{
  "vocab_size": 2929,
  "bias": "none",
  "tie_word_embeddings": true,
  "parallel_block": false,
  "weight_decay": 0.055,
  "max_grad_norm": 1.0,
  "warmup_steps": 200,
  "decay_fraction": 0.619,
  "max_steps": 5477,
  "dataset": "wikipedia_en"
}
MLP neurons of a small language model. Each row is named by its layer, matrix (down: output weights) and neuron, and shows model dimensions 224-319. Each number is 128 + 24 x the weight over its row's rms, rounded and kept within 0 to 255. Numbers have three digits each. A neuron's up and down rows have the sign that makes its largest values positive.
Before each neuron's rows, "fires before" lists the tokens most often just after its 100 highest values on Wikipedia text that the model never trained on.

fires before: " |", ":", "\n"
L9.down817:124100125101149092153118131154114131134129173153167125143132118178114116110135139164112119074130138155129115124077099152136112150102116125127131124150178119094141196103152156168160149105187109150082119137099100154127108104127152127147140166101088166166102142063084131128092148155137143093

fires before: "-", "\n", "g", "y", "-h", "|"
L9.down642:117143146118158147123114151102141114162138134138131127108097134133131145111138159101107101090107127128170112132127124118139110140127095102118125141142160112163144150114184147130122152104107152127110114166124139142112162157162140148126123113163131091127155182104132041153137120142130109110

fires before: "ust", "ependent", "ic", "ones", "ering", "epend"
L2.down24:101162125145109102112083155132118080148141119126152118111178174173139134098107110112141162135112128143134121132128082109096128105155143130112109143130135100130156152162187091155106120141123127127096141096113158140142160086171141149100140127096089094107106168128147148116098150136168137114

fires before: "-", "\n"
L8.down807:133144144155155131139163117133155170116114123125153106129106151159108149106120131115135125124134125156162145163134153075144146128153117100116114174141176138149120168103100166158131127141139104064131098164119111113110132151126091155170124097132175090160105127177125159175112130147151157130

fires before: "0", "8", "7", "5", "1", "9"
L6.down762:148115143173136098122165143143116162123092130116093145122122128142142149133151133122123110147116108091162153102099095094167164144098126121096146143131186101142145056149119135140117145114125097133127129120130132106139131120100161133145123098107102121106108116060138124115142133124181112143

fires before: "|", "\n"
L3.down822:151126121129127126147139153097135126155162123112163085121133121146183135139132124082112104140146154145120157147140120184123132150150124157123141114146151141106151153143138139115148138124125119112094136119191108111123113145119124152083147111160133127101110131132145096140163179122134063080

fires before: " |", "\n", " and", " is"
L6.down235:120153126114089127111142115142133101170150065112129156110106131120103155100130107080134122182126162148118109104161154120146105138129122171124136114107132164132135116157157097144125161085127139128114135146131150132140119172105183125151108161136148145102108125152164139110131104150097135160

fires before: "|"
L9.down446:109099096090137078130141125126083153114099109132085140116142117085107050121151086109122096158098122133177131105127164151116127129121139139158132165148172099160115133132134131142126084116126152090071194100134082115171121137111102115108142148145096132103110148123140076134137128119182131082

fires before: "|", "\n"
L9.down330:165130155140110106155102149170129142159114112110130130135108123169141111123150107157138153139144112164134138123140125143151094119151119121085149130106182178127114109138129167138108174120121134103118132123127126197153121108131123141129121112105117094128123091114156149136119142089172168158

fires before: "\n", " The", " In", " S", " A"
L8.down308:128119143166100113156139132116098145178149085144161149136121102165106129150112139112132096127147127142128141158083137111141165152125100148101099138134169166148118097149137168113091154082152134128092149113095143125118128134141131112116091103104122119117138110117089148137101142141121108099

fires before: " |", "00", "19", "{", "\\", " "
L5.down730:148129114125090123160098169162136099130120115124157084135096102148104105104150144145129149128109148126089117145105103151105092136137131178120135130134115140086090091129128086142115148095105124142124120096094094156135148124165156126104140130105102139123156117113105145143117134160111182118

fires before: "-"
L9.down491:085166126123147108113136151160117161088184151116104133134119137156101162102145131156113111134126170111107119136103161171152127127144150144096114101131144132146141121138143170085144129120108130123133104147151148134101109178135098112115137111136179146109103196113117149126130116122140127131

fires before: "\n", " War", " Cup", "4"
L2.down39:185130080106169119114135163121098187122130142102139108128115152125149125144134112096104118143152097118123134112117117175155169153112117162177109111150111128163124104179085117088157138133102111126106120158095133114106102106102120133108150146147113134129123144138127078131103163106127146129

fires before: "\\", "{", "D", "m"
L11.down285:123142147112109111134103130170146131145134107165093136130137121154119138118149188132099174135121110119098121128118133115121119137125112141186117121128131132131115130090158172141063145105151134110145124135090164129106138134140139104095170120138128125113137111140113098108124164143127126125

fires before: "ary", "ity", "ry", "ran", "°", "h"
L11.down261:123170140096140138121119150140135139106197109128099139136188118117135121153207114142089152142108125136162133141121129128123127114078106170149133091155097110154095135179175113161149111140134102137157142160110121140150101142178144038124130099166124131118143169139151144109114140140113147110

fires before: "-", "7"
L11.down383:142157157141132105113123128096127134132126110147128115089150113167133145151141076125130079125137123149176100148105154087103146147153183142080139134153166110149146114163130135163139175146129111074111137106138155116131129148149105173118134110139170138196096118118143139136150126105107093123

fires before: "5", "7", "9", "8", "6"
L9.down482:155130162140151118131132165134151120140141172139110182146128131152139165124135126131138126174107138113161111110093158165173165144111147112083170155187106123134094115133145122135145144106143106104149130115129142131131160162129100111148137139141105120092133156131132175140177095135121112140

fires before: "ust", "ones", "ependent", "u", "ic", ","
L5.down662:110131113108129109112100098185120105103136107179136112127138108095127088136098100118119133156143120167109119126140131136098095106165118154125176137149140138128105102146141131117189113129116125078105120162146119135099153114128133168116157125129109084143107115142134129127129184117133155118

fires before: "-", "\n"
L9.down777:093143159154132095146116162136136089119111120132102120167147100130145126134126133147113145117093171120158107113114150157154162155104127090122130164124137109167133138131156134077134155114112138111116114141153125130072161100116079145120105126114132120160107139100095129168143116129135145111

fires before: "|", "\n"
L11.down678:116098106082180118152137100143096128138165094160065158093054124138138156093100139158131075119109148141168118130125160155144121113057125119136161164121142101125125142098141113133081138079115142160105142117114138110061124142127143147133128135151102123146121116146127099141109168144131135159

fires before: ";", "9", "R", "8", "ution", " r"
L11.down458:115174145124126132119144091143106108127100142087147088095156136138155112114121155125098107142125130115109139089131079072141139159136142155136124103154188140128106161110147133165112148154153143136101114121140099169157107131081125141098140109098138139118139132135097158093141075161185111134